Weights of a small transformer language model.
Architecture: no biases in attention or MLP, untied embeddings.
Training: a variant of Muon for these matrices, 399M tokens, 13616 steps.
MLP neurons of a small language model. Each row is named by its layer, matrix (up: input weights) and neuron, and shows model dimensions 96-191. Each number is 500 + 40 x the weight over its row's rms, rounded and kept within 0 to 999. Numbers have three digits each.
After each neuron's rows, "fires in" lists the words (lower case) most often at its 100 highest values on Wikipedia text that the model never trained on.

L4.up212:498539507516503467479528480464469569462501418452535501507563468548559512490503465467501473532553547562539525565430531496509450458580495466486506469502469586470522437454509531564533556459500531594517511476556584519541449442433495482486476491431497488435506472427504491488486538517447458554
fires in: "to", "s", "loss", "his", "for", "of"

L10.up587:481519435484468498512406551492496433461461497587517531404462495497551529457491450485534416521535554492546403450522506549459426544462539538474443566503460470538470437461531514454474481520474465525580542479475473460521494479477504530465488522486536519530523573450454449492466555481488430546
fires in: "be", "to", "of", "their", "for", "into"

L9.up616:503488517385515597480549486506489492475521506560472527523490502477548538421509556478425525508494464540565491482521450520513545502467419464501494482512444499454449498494464569524454409508477515504490560584528483500542485519512516537518454500475512502486466555425538492482388484543508461462
fires in: "to"

L11.up919:445512486474548538520601503495553547436519527488482523423538514535465497543443559547485587519519465534514498501485490482578526490580550486465562454493530480546503486533506476447507516450594563484547504531513479469461434516488509465508509501479433527569479469566526473589554536563520481501
fires in: "in", "of", "studied"

L9.up687:499510421543541454498478461518424516482513500554532412468444447497369599525498484488523448510531480467432480458437535496551553563495469479541473553463563504521415476476521495501530465490494551506508484452471461395438534519514483508458527488532531551474547455522511523521555451487412455489
fires in: "of", "the", "and", "early"

L10.up1041:503556470478461525483512489525514510526447498546479569507586499429435479507487511574521526498479478496505490461495472518445483467467567535432495530478466504489594512526570363504499500546531478495593436447484523498524439411521524422525537519501489533516481561546540504519505442554494505533
fires in: "of", "and", "the"

L11.up597:575495508476519584455452484464514559563504532433494487448497578541430514483483463514485466559513450543523500502538525459489567559447478472459438555462490540527575600432511482526514574454506540546485450477502581447523548515488528515512477433496421441492530512538479478580529456470530563434
fires in: "and", "but", "which", "was"

L2.up999:503460482601535396512530509510504506447556513481537524529487613514519478459465508489481517534492568489430481486414458577563510547454559554551465468491502503451515547513449474469483541567448496479450576540473533535466538477539470471548473520570526519463466469491487470521460519552500516437
fires in: "to", "from", "into", "past", "registered"

L9.up745:475518512448464472521490482471439486500475518473454495500514525473524465534504457554451453450530529529472487474515484534523472499489455511562489493509514496515447570503520479494476517557504407533456468521465493485435466531456507381514460502520477564511480487624540460519534531504512569520
fires in: "a"

L9.up484:427503467457502564515496490558516487529518391538472525526483506498507491454522508455522486559449424480522552456476525486483528559513478490474474461483502488532545502501443481523512463525503547444505497503471515476534489528494490546505470432499500538511501545493539514533443459564457484449
fires in: "to"

L11.up566:514512398483513416474524532455545548500481509476480520518457493508492512451517439474520440465457518478537528469497471505530487508534538494523467539446495554515471538466518524521496496574564480492454491504526516447473535510540568477437502439519517447582508580439520463514504417494391494548
fires in: "in", "the", "more", "is", "become", "of"

L9.up731:518475527444527523460492477546483390484438528548470473493506451498523528512487419510518449551519515452433475499479491461490522519458462502505491553456530449476455460461520492564559550505430520493520490488485516490592497606470515562422480546547511544595526484523432510523531519507485500520
fires in: "all", "of", "north", "most"

L3.up337:502457475516510438501572424508513566475512516561501506500540425495489487375458494557490480483497536455534480548455524522469445519612534498458478491501527559487521492442440502555493431545514500515545560503535511566444550558489475474488464584489512497530413509511426528456478471472529573484
fires in: "during", "n", "age", "to", "trombone", "poe"

L11.up182:581469486447509464503520463525574536425613499476460523491516465449473516497540481503569515482503570528520516488527529502467485480461546478545434528412468532479545475530503507542488461507453501563571470563470486562506456481539473488465471465464504510586481526515500493520483491508514507494
fires in: "an", "in"

L4.up863:520527484445540479504448484511455556473494537504476532422445531494479446497462452504524581545433525495520547514568560592512467534517529477520523492519489484462505502506484483435512436509519483553461496446571513432490520508679463523492525460530454532551549511519515505461498485497537480560
fires in: "is", "a", "was", "an", "and", "honda"

L9.up727:538546497522476505541534478542425483484435488504526471503488501471515511541493445549489586496484497535484541407466581472448468545499506464499523484444519526483567429533541473548525530466531500463412584562532561491410549531541519512492508497475508538596540572439499572531536479524501461458
fires in: "is", "a", "are", "as"

L4.up1071:500531448449477430455497520508518439525565450504524488566474465506441510451551305537567450484478571441504466524468421585535463528475484512496515485528542476476523484479468527399519431554492536569452485426521555488492507503527553419497508514535535421453477510508485485522530463514458531466
fires in: "to", "from", "at", "with", "by"

L11.up1007:493447525465602474491441499534517556482576541504498504534504447531478526479478448497591497512470513433517488394475466520523510540508491507513560459472498460560413471475506561511533465441490467446478518547473508480452526520428492454470521476469530503547503488526434514493548484539535501502
fires in: "is", "was", "large"

L10.up680:526473587439470544487516438525534451528550449493494466480482469507590535411447479446506492513517511477514499391531481543471450511500475442468451417456501507518512447497505520452567466485471503553469540484583416522519465534515494560485534477526468569469539504499452530480447510511505517441
fires in: "and", "to", "be", "which", "later"

L11.up347:468439524537451507478583556511521475547512548531459525415384488543494460488556468442474510521515471552462547523468481500485510503524535488459457534487535448444531539452461503558623447556455483598494512446514508495564471462502466485506488474477563458511562511518496513512494545569515520541
fires in: "for", "and", "several", "many"

L10.up779:478506432487459522509516527464565475450557455500540424475533457441510538448448504530566494423519509457535488424525518499457506455493520450408490478548493518462436477528467555506469499534451366456494450483516607465505490487499492512457493508521509594509488502529508510476485502499471526540
fires in: "the", "new"

L4.up1029:425497507568478508563478527508505474457495464467456522523518486522475488409492530501432464590515522424554483493538553506548493463581460405603476461490535488508588504459427491416590475478460514499566545508434535481528482467479490460519549508556512527527497537384509550491450534528502406510
fires in: "to", "naval"

L3.up59:509514452445470525537514505512506537503485535496482501532571510495485527464507538425512515494439481453479535501482527509515530487540491441459508500424429462449510503538519570423495451498512519544497527451520555525539534525580522586494477460566496497502560523519408529486544508508527469486
fires in: "to", "between", "among", "on", "helped", "out"

L11.up1005:540466456472501541540562446489443455445500487474551405473446519575519548473515483549473516570484466422515455510476453517514574489497484493528513451494479478494553480527489428512491518457554573476464512414482437486486498511564511469476514475483474531543454475526444442544468519567453490567
fires in: "the"

L4.up911:439425538552588455576539457495533472452459548530485473514564599488430541399497540484517525455501464529479478467454530502575448439495442439477530588523472582554574534461500527582514510465481523478538505532454504499496511571431527536515504453538515532424462503488425454512464482476538504457
fires in: "to", "not", "of"

L3.up213:523579524466482532505539432561474516474463463434524544461498505478523395469518513511505466517512480475561564527451514534492446460563469488462516528479542516459470469528526573507509474493537493591515507532529554431528468523528509510517436474540510485513490498530471403499561502385492446519
fires in: "election", "school", "republican", "submarines", "language", "is"

L2.up759:474495517523546489459547516516552478435544520439499502512579551517435474512502589457546500467495516514498551461406458591560480490511505543527543483493461453505452497517491492437485492559465480427532542512451564545453575451502438483481532522483457467459510468467489487477411494468452420505
fires in: "to", "from", "into", "with"

L4.up1142:462486527495548459537560493570490597566565478452456505446426493471514544413515493501545574504539465449439493517457451521497489464459494458448473491470470526471433554383502487522509481540507509466520507444498534437478540556556498500549496522520475478488435496490479533537487494524515545480
fires in: "to", "of", "on", "following", "except", "only"

L2.up830:526560434466498558462587478490512369502475468437474451392511532538475440464498570551465509551448519469545560548530458480475497497554460501509512473518455561498418538539487516573479498518489489479542498511581528493518494516482418476530450505525506482520478476528461490577492491503523513423
fires in: "women", "she", "other", "men", "girl"

L3.up521:430521585460404533526563475489473486427495463526539447494505463455529484466533593558489430515541471485528478496532465505553499533511427495558446463458543460534423509535427511450462518548505450458517484551489520465401507545521485464551463492557512459525459542459413553546519487504570552576
fires in: "to", "during", "of", "due"

L2.up922:551442480601542494510526461577383474488513507455539582529485523559484469448522497507466530525481528442507465445465458474550512514537485532531528427468416495553517458578473461509497556498502493476471517473472522539436534512496506585532451541467476464487503515531492551467409532514461517503
fires in: "of", "to", "into", "from"

L4.up578:475506506495512507479483500484552436483519443542497389458468449538563489530570512537532537512533493480414469523463489533460491513489426471507553485478493496521521487514498409515499600505502572549496430475480457471516542456531432578514568470546511481488485377505530528572471462461454514472
fires in: "such", "these", "this", "same", "following"

L3.up774:487499444555473509468553427603509531506462499463474561472528530515481557454486527645544511410571459541490472481481458530476492554527611527462516516483553587533481509513523456469499503548544491483517502503498472477479505487448503551565529552450505542580543534502503471502391486474481498489
fires in: "as", "only", "but", "europa", "on"

L2.up113:477453514492438530465525482566531504512500477493493511492465473535433469527592415527444453445497543446557578416522440463544495504475466498481520482530495573491474446484545478557544464525463521550537510508528544527571450524490460497517503487486420476579475519514479476577503497481452489512
fires in: "in", "main", "fourth", "third", "and"

L9.up652:461505494472515436392493469503552515460618602470479485445502577487516536587489440482448546485478457551482465489497533455470525481574564514484429525505469483480446511506495568519538520527509481493495479449423457549477545499475570559569435460529485482493443541533419498506508448536473553527
fires in: "1", "12", "19", "14"

L11.up1126:554486476466477504503466498530472473485554480466426495571481550423613459550425471472430531523465481477488537481494488523527447520581555492456490440540506487460426504520595469512493462582520419454442453502511527505495501557556519500537458454554474552462474525454403491429498504472515496536
fires in: "the", "10", "1"

L3.up913:552543541485529517558515468586496513528497438625521504476559511545512442571488416443532531434528539430542566453493452555573462542504563509455492430525571527544450433540485451429538516548379473477495486515507636505556471491446465505496510538460440541521491458509522543486419544522491452545
fires in: "000", "500", "978"

L4.up104:434453388424473509424543548568512566524582518580482519437515486551489521474499502540523560464534427454478503510563425561522569492544482512533451498543573555564518449441527515438538529516494514461426571506438469554474467550486475568494432491539534557465563503504522461498457465510499546474
fires in: "as", "in", "on", "up"

L4.up116:435464455606451483561526471516500439433519459474510573508430499511521531394460472531432499503447456483490486466476460510539518506553483466459461496493435562467444479456493498450480471491567521515564537492523566570493538494504509533540558468478468556475412514464472508543400525524494455521
fires in: "to", "went"

L11.up116:461471460552423520482493573537480495461486459510503474460474457475499433525470580420445454479526531475394542489454520532521437530535475502510507511506487583490520505497496456487427531498521409448452470523533499559503532488494546456499512465443492481519516578423471481492495483491544456478
fires in: "a", "was", "and", "re"

L10.up61:563451473490549447475485459468424421529460497523531512427565487478591515536418494462518528497499493505376454442486428488520510492541574434517479465546479586509435498485457523488478481543543477513504470516509519479501503459489479446462562477534450542491532534478490497459541474441499440469
fires in: "more", "their", "his", "s", "submarine"

L4.up6:555480499441553489465507539548509448482521473578475509489499444569509518493502472529555426461530562569501596546513505469513532503463479427531490477468492487427502504444516489515548490521418548548447515490490434538518505449488565519476554529465491489490505496506541517556502490517474560513
fires in: "to", "of"

L10.up831:413487551487469520481491491442512496462474495514530517416536454570477440465487510469443476468460603502432520501513424511487520550494512436485473543523540527484494476559513484518444474541567483496468560512515491422496521539451417562468574510461507435541490474520498536524473450496457580474
fires in: "he", "to", "and", "his"

L11.up873:442457490460465534464529503530520473479555488534501450532492459461505522491442498454515511427453409478479533433471484480518531600549466435457556519433498447561517482453497490520521473473477496534449464509529503575518538510493485540483458435433458480442519470426497573551507541454476533481
fires in: "would", "to", "was", "had", "also"

L3.up2:563538545494532455531507528453545522541441548454523513569517457583535490478470590493523494559495513518513493510495429507566452548512575504534471455559524579497493530466512541555494397497535532527535443513454464569507451418564485436554498419542537453465450500456468517464428470507535471560
fires in: "10", "100", "11", "104", "107"

L9.up1122:434418478478492486549509369560483542446496507495455591492509475506533514528537527475457482435474570521567499507480494495464435542546490531566489530430482491438512450419485506521517541535493534538528543452502454530519503535480489529493448468539433466534506527548539511557533503552566487492
fires in: "an"

L4.up709:463498519498517492520474481472495500494464449515429478525511490461450542401396445498465449479493557515477497424405512512516467514503552506513502482485488512446483472502542534477450562535477509527484498514521543568533530417568551465530543540482459553531460517449527514505539524497556499496
fires in: "by", "n", "can", "to", "in"

L3.up466:495513528511499513453501505565541542501489528501549470486542489497489402550488410539526458505469493479487501567415473477454506538468479524543432526537522464475529517450540456578514483564533507459581491484517456451504482564556529553532487468495489547522488437525415504468570513498493482478
fires in: "president", "king", "general", "governor", "grand", "armored"

L3.up739:532555489474578506454494490488428514543519541468519464484514509502554524508499551488524453481529585505492520478524456548450528504480470502475483545474499459514521435570504497468428475480519476444532544439413491501483468508445455520495568441535526555457528526503442442488524551486509530479
fires in: "it", "there", "what", "its", "this"

L11.up1092:488520437421535555466511487471473530508475488474504468491508452478484530440560514552561521508489471497519438474444537522466544479447425469452531551463423496512561534453509521552480510490568475505516527544492500515453445469451516455445527485511480435515551495460507490515405538539478476454
fires in: "would", "to", "not", "also"

L4.up497:457490507457554561498569502453513479510538531561485497489558538523453493455509442448495499528511495461465525483464512499531512529519482443512459505526505500457467502520583535488453465480484554476580608443487443538586546535494566445550497486510532490469450510493486493547453466448501517457
fires in: "to", "from", "october"

L4.up403:481449463498522526542512533570460529517506466511486426516590482448543564465439505480482472519490547433460458534511458513432546460538471430520469539470434573514458489505433494462463495456569469455516541512490529466594543533414501550540517494494464565525485522502499486513440515517486526526
fires in: "to", "in"

L2.up969:529531505456536517516541512563526525506450520557509504513521513415463560461445486492570528449474477523521589512573497448526453512468479480537507522461482512571508506522491487464512510519518465452498527521389529519478506520394520508525522495519491489502436571444495524527515565516522486463
fires in: "000", "500", "300"

L2.up278:537538470496488541512531460435531477508564508510484435467520451490475403475449536452485450531423469498510508535470539441469508531468468504413532442476477517565506471521466583460456502528553387490570544473541505586461486560506497468534500456543559567491558500530419513506524467497534440501
fires in: "of", "helped", "to", "served", "they"

L9.up436:450485464462505471574525516553424539489480479495522518472485505477474501437542586520496447501513400507512488533431483520515411483484433474545431432524457488516504533536467524498501463521466446443482489515548580530516449487458512489491515530490448545491520493485434475473463474491493505483
fires in: "one", "all", "most", "years"

L9.up709:511407462598516451526533516432565440540503479518495567481539491504543489529520507493558471484495510500489463490483589484503515480539518491550439457441493445494520512555444517503447463496441530511519533453473468416545527569489458548544497478517542563415551551554491505510533419480481519444
fires in: "as"

L2.up596:460584494552510464522455448477447524514453494500539529495533479464506482472515515502530484538471481438543551592462546513554510563508538519444550545436477516527488483470538445511574464490458535468501452525541491540458490535507484479522481548463461463382477607529478491524563570552527484509
fires in: "team", "is", "club", "career", "both", "company"

L4.up343:501517507496492464521464495447476458501450495394500537561521486548530545633532524449525458467511508492491441545533444468489479471486549551418417519541555526463505487509460511469513504504508520499479467480411421494440498422493484526460576515516513593545472477527486445518506573426541550500
fires in: "which", "that"

L4.up1233:480508538449586455426488509537491485490519551495473535472453421496493508434480540483429478362517533514474517550489485584481501538529474456506466499517474446543522497451480467515570589492532596562488510462470454493460499417517452593503499487505498452542553459489442544486470479487540568540
fires in: "from", "about", "of", "on", "with", "to"

L11.up456:411455566470585545507518485500495505457530469455440489429523467524474528506502513484479485582560534467506475549506533538477528520515466469448536505504552506451532538534425499465519487498585544540516511501488484495535486511502445454497551415463478531500533529548549469517502465509521460437
fires in: "and", "to", "was", "began"

L9.up1142:491548492495499469491480588559492478471555509471485523422457514481474498488392484414495510478447460566550536532464484522505489595505448505521491445439467504466490548502466460442447479467439502562532490502442520548500515535482462548509455473542531462526464438504488502494497462523491503497
fires in: "with", "to", "for", "see", "of", "and"

L10.up599:501523504509479494522510514436492509548521506499487533473488472498463558524487595555501509520506530472478425495438476453414487511582554559424538499493505494539480462521528485462496489568471489523562533513548431501562415511449487538467540518517488493453575524481481465506496462487581533460
fires in: "that", "did", "now", "who", "today", "player"

L11.up190:451501550435539489514500496587442471540493517511547523448448505554493501487460487520443530570482523462441442464525463511514497487511484547533498441426435577535515467482564419491487426421507542599417481475547482516472515411454439492526509506469543498522484442528482512484549435521529523535
fires in: "in", "the", "early", "post", "his"

L11.up888:572542532523454512522498448481554510520541461495480570502498415469561508553550515557465494464502481495477469449483499505494497481518518503537435532438515454552529490507436480480455489481450479510441577449529444482459450494510511503566499459479446456500487489546518574539592479559521534443
fires in: "as", "part"

L4.up208:508542471526517423507512444546450491523499482521517495477461520486470501470492468542493550599590493439470522466469464514532457522493468461486487465454490614456502443503558531521532505554552533508531531437515543510552509534496498484486491489518447477499535484540445520511515478560476479567
fires in: "of", "for", "to", "on"

L11.up1224:517493511528501488516521463483428486536494507585472461505575483465510477558494455502561502496498476496562554433468478561509450507493488508571471448483461514494504499503505541505565456540458491502522494505466535494534499534443528516554471484499521544521440523464557541568563484550518486489
fires in: "and", "a", "was", "is"

L3.up832:497481454528474527515511525571462470481500486513491531525476482502479459472507534426570528487479528447468517468457475459566513548562544579464469501477499446486546479582566433471460500515552530487540452541448587539533585477501539535533506472523472548539540466576489541559467483551468518554
fires in: "of", "to", "up", "than", "out", "commonwealth"

L3.up713:456579470519446498435466532503484514510433507529475493494522532515467464433530540641526486507506469550529534514535448475490481540501438533554500508500494444501525494468433557466491528550523560495502464468513502502426519524496546531381496518484450444497507440510500513467508496598505506470
fires in: "during", "of", "that", "least", "onto", "each"

L9.up674:472562512549458531491520520481470441448531541501434516486508423541524512465435530482506503518477598471472515423454502474502516424502485567380474532491448526513498475476498487478473523475514520461444460532447421508436451594514540424501466519492568507411483508564427429521504487530444475551
fires in: "which", "it", "that", "what"

L10.up1262:502422484488456514472477589529480553443494451538483436452373476462400455454470470466511468604418558499516525550471542465508513460574530500492441527463517545457542505441560505526491475556465463494458524482476529461479555504533502565528465475488632433517514447485499458443448449496487501425
fires in: "and"

L11.up611:421559493456544497572532521562493507546509471489544464419470559458501566499523465520454452459499473459480542505403519492464515467473516493549546484512445487466532509583540489574461480534389527449513463501428465518546530510525542515420444481541482509548546468456454408545456496466435529478
fires in: "by", "from", "all"

L4.up436:464452443502504491499497552503561505475458435470466412498526527533465453468404512470546495520501476511529555508482497442456513512476466488525441547497443496448489448528519469498422450484491501381477469527522458539530473572495488445544498505452445541581419460481535515545437565484485488485
fires in: "and", "by", "with", "to", "on"

L11.up1193:496507450480479619508494457487587543543487524562484542487516498521485504561497491493539507484575503453512497467461487434513452457435500495514510519521439527455559509441522524538498489584506500518547436453501489554460482470483437505471534505526457464499476473567482430441492503541487481510
fires in: "in"

L11.up685:435487491393455452449508474524465467520522470511500530488495477521547435548514455541444459473549554469476471517525499544502459466484426539525451523416481496459488539487463450512538501487523462508445530528444470492470462507540454516446485512533505536543497490529509462511489481482585501528
fires in: "a"

L9.up1044:477461482506478486498531488507494478515530449540508490515527567478545453561519512469428547463509521442559524476496430460457525541469513517549484475464499464442518499468543480549524523498487577472497496502491558500534517465467454498472453527451469482537515444567476493541543564521487516532
fires in: "the", "many", "both", "some", "most", "several"

L2.up903:497497518529485551463541481468456436550510502418525470525470481571533506501572521505481541541492503463457559514522516502454571447479431549500560490420484507480490495465529505540469486518486505489539471543534525471474515535526524443420453519521512467492549572537540523514481432438460407471
fires in: "it", "you", "people", "there", "its"

L4.up735:459463579534482513514507521514561465506476463471490530529526546512522549510466447497448474554467478493521484443515451522545537470522573463526479462501589560540488500557530512445413573433498472519479540497518533511500545492476506441450543473448577429404528539506477543473496460481502474497
fires in: "but", "only", "sun", "yet", "exchange"

L11.up329:470488522535460489570503560494508499496470519540466439504460548482540426595490390507498476546603471549480580495547601492466489484531578551488525483527507468473489488490460486463399500499526512420463540482496530481550472494466491499472477516423531472580519535529484526468528493501512495455
fires in: "a", "played"

L2.up55:495448452555542513496570519543514450475532584418500555515452593546484452520504585448480478496498459462413565429474496529476455467546532458508465480570498546501455510579497528510495494474508518430473473585511545495494497483427469498489466527427484498529416492501453587452498487488489482501
fires in: "1", "came", "2", "come", "6"

L11.up1202:520608429507509449515565442594422512477511513481520480541467483509481466528543513449516493478491468514441512414467537499526490509500500491498436432518514497514520508457482488513502423508499518518548450545517504498500563502418513481505519435423439507518581484500445546570487459562499511478
fires in: "or", "and", "to", "then"

L10.up471:465530528449437500562566486477527530465557499578429634486472487461427558572543578528477519546462547485507481628611502524392468415516560525486503525436456496458513489438500529429522469528480498438489504475499468471543519457474515539520486414556523490500532522481481448532537485479479486533
fires in: "and", "they", "that"

L2.up315:513581472395518498445523498539498448544499577545485469508466502450544478488467458416499496513519549515505586478558572554438494540580470504510523546453522609509510480515514422487440417515544471569470529470447516433441503490544504548505509497547446501491493509510493502570513453453524509566
fires in: "is", "from", "was", "released", "party"

L10.up365:460567472489520511529575443501515440513495494532472512447460474469527435445465455514466506474513531493539491551567479524483448508453442592538490492483547507475470458454510491456495502477569530539546473544593500375491446471579507560556535474597513460454502480549547581505541505545493481450
fires in: "was", "a", "he", "she", "to", "her"

L10.up361:483467492489432484548529542558461505505526503419500497413471499570502494492459598533494492496496498604497472505499467488540524541524456532533563523375495531504517519490512458519480505449457441534538542502479505480488535409521499435496448396497441558480538515508540503496480526585453552438
fires in: "and", "or"

L4.up890:546464512490480463496466529468517514511527524559469445515476429552462517484460484478495458552551558476498515469468580450537517485581544488522552469429553515469521472502482533496508416504468457563495529463483474464528532531544454448424506486517535476539440551487533586476530536492460490507
fires in: "of", "from", "to", "rocky", "rate"

L9.up719:471408503549600466483496445499490449493524511544527478419565512462551515476499487437531458531504595560516561519563519496433482447549491470448539459508536501509450526498528519483470491543482496540478454537521517508490540492449520490495536512500496488538511502603500467487510379497512494482
fires in: "s", "his", "my"

L9.up853:482469471544513433504511533505524444479468519497495468469442529553486449450554489428546478465588542554441443423510513472509490593437524537535476492494458507472555458564543492495487466542539506501510468498478599422430490510491543505470544450468516480542523545504457543502484575508527451545
fires in: "for", "in", "from", "of"

L9.up174:495535519527490527512560494471597498479520557554518490483529512536452517544596494499532505569436504511498518511521500506443559459475594555450464433512504447470516481460495503550504504539491539491507454445467583460480488466527490443455513574475516448498515530400458541433532536486521560557
fires in: "all", "of", "among", "allmusic"

L4.up843:444526562500440458450559427548445532526476493530556468507459545561474443439481458516504509506533476511518494563492452529473481438513517543489529530497527519444533433496518516487541526580511469404541510492484470509506507554451487460507449574530507537503544486489514444550563478510527487468
fires in: "to", "albatross"

L3.up79:475509596473510517453459497487491477525534562519442470514468507548486500518554516463527517549540515517503525460455503543441503470481485558438509536474561430459484514482496510532453529488531499516559527533574528513491499457485563576450486555474481511490500515484476519533492473504517513523
fires in: "there", "what", "its", "composer", "where"

L3.up291:537477494571454508452511507466485507508482496441556463549497509561525504542520579566502488550477481537501461476421449480557488550521588529532517493580557554577535478513523495542513444511476552492548526461501446561472487423542457527506465493523494493476467526500486556452440517456548539489
fires in: "13", "12", "11", "10"

L9.up692:519491529464501498571532465483467514464482497525439462452465546508467448435569544473550514457587523609462476498533507534530510477494556499497474477499493508530604520462561511585554528447426493515524539520498525495510576423547539498508540424552458537567430536531449465499469463506492499490
fires in: "of", "for", "and", "on", "in", "to"

L9.up204:491532523493369490474487475447495514557499440502556542532522540509455539518473461453528545515474473462440518517511460466439440451476555594500484411542507496491540502607558469554524484546569427493431501428436525536512516485520486468449449441474528539548488523497439488499523499494480473545
fires in: "which", "that", "have"

L2.up11:564480538562517450481463422574518425467548468493531510457550502543459425469515465507515496436492453525536577517477574555562561525426538529562490480508492403521555481475526460579493472520547591472499466522514458600506490477479471484516496486464506530497502502519520484462512591483480505467
fires in: "born", "to", "life", "family", "sir", "of"

L11.up1085:498431485478529502487480542556486556515509435497464566482513492592511504423506507468507464471523482448504546434545503541523513566466503492549475483511469548480433544469496492469438489460565432482540553418450468567474560502461511574495476487468535602527504511538480488468436511490482565452
fires in: "of", "to", "for"

L4.up606:542487476374529423491484501596501529557534522552487405468538441510568508493515572491457492494595470484496491505434554609506560536473557469490519510465492440474469495487520482475499513505509463518445461546491541567474491510481555485495507500469523574483514472554466485520526477552500493442
fires in: "u", "a", "an", "than", "uk", "uv"

L2.up97:597580521469510446549507510502513555482458476442459460504493500540453453468555513484512583415560506471513559547536546523558532518500500499522519454494568481521519504533534516513477563466468480470534524531471539603519509474511462473438525478473457525478489484525475545539481506546403512490
fires in: "an", "a", "ansari", "one", "anoual", "emma"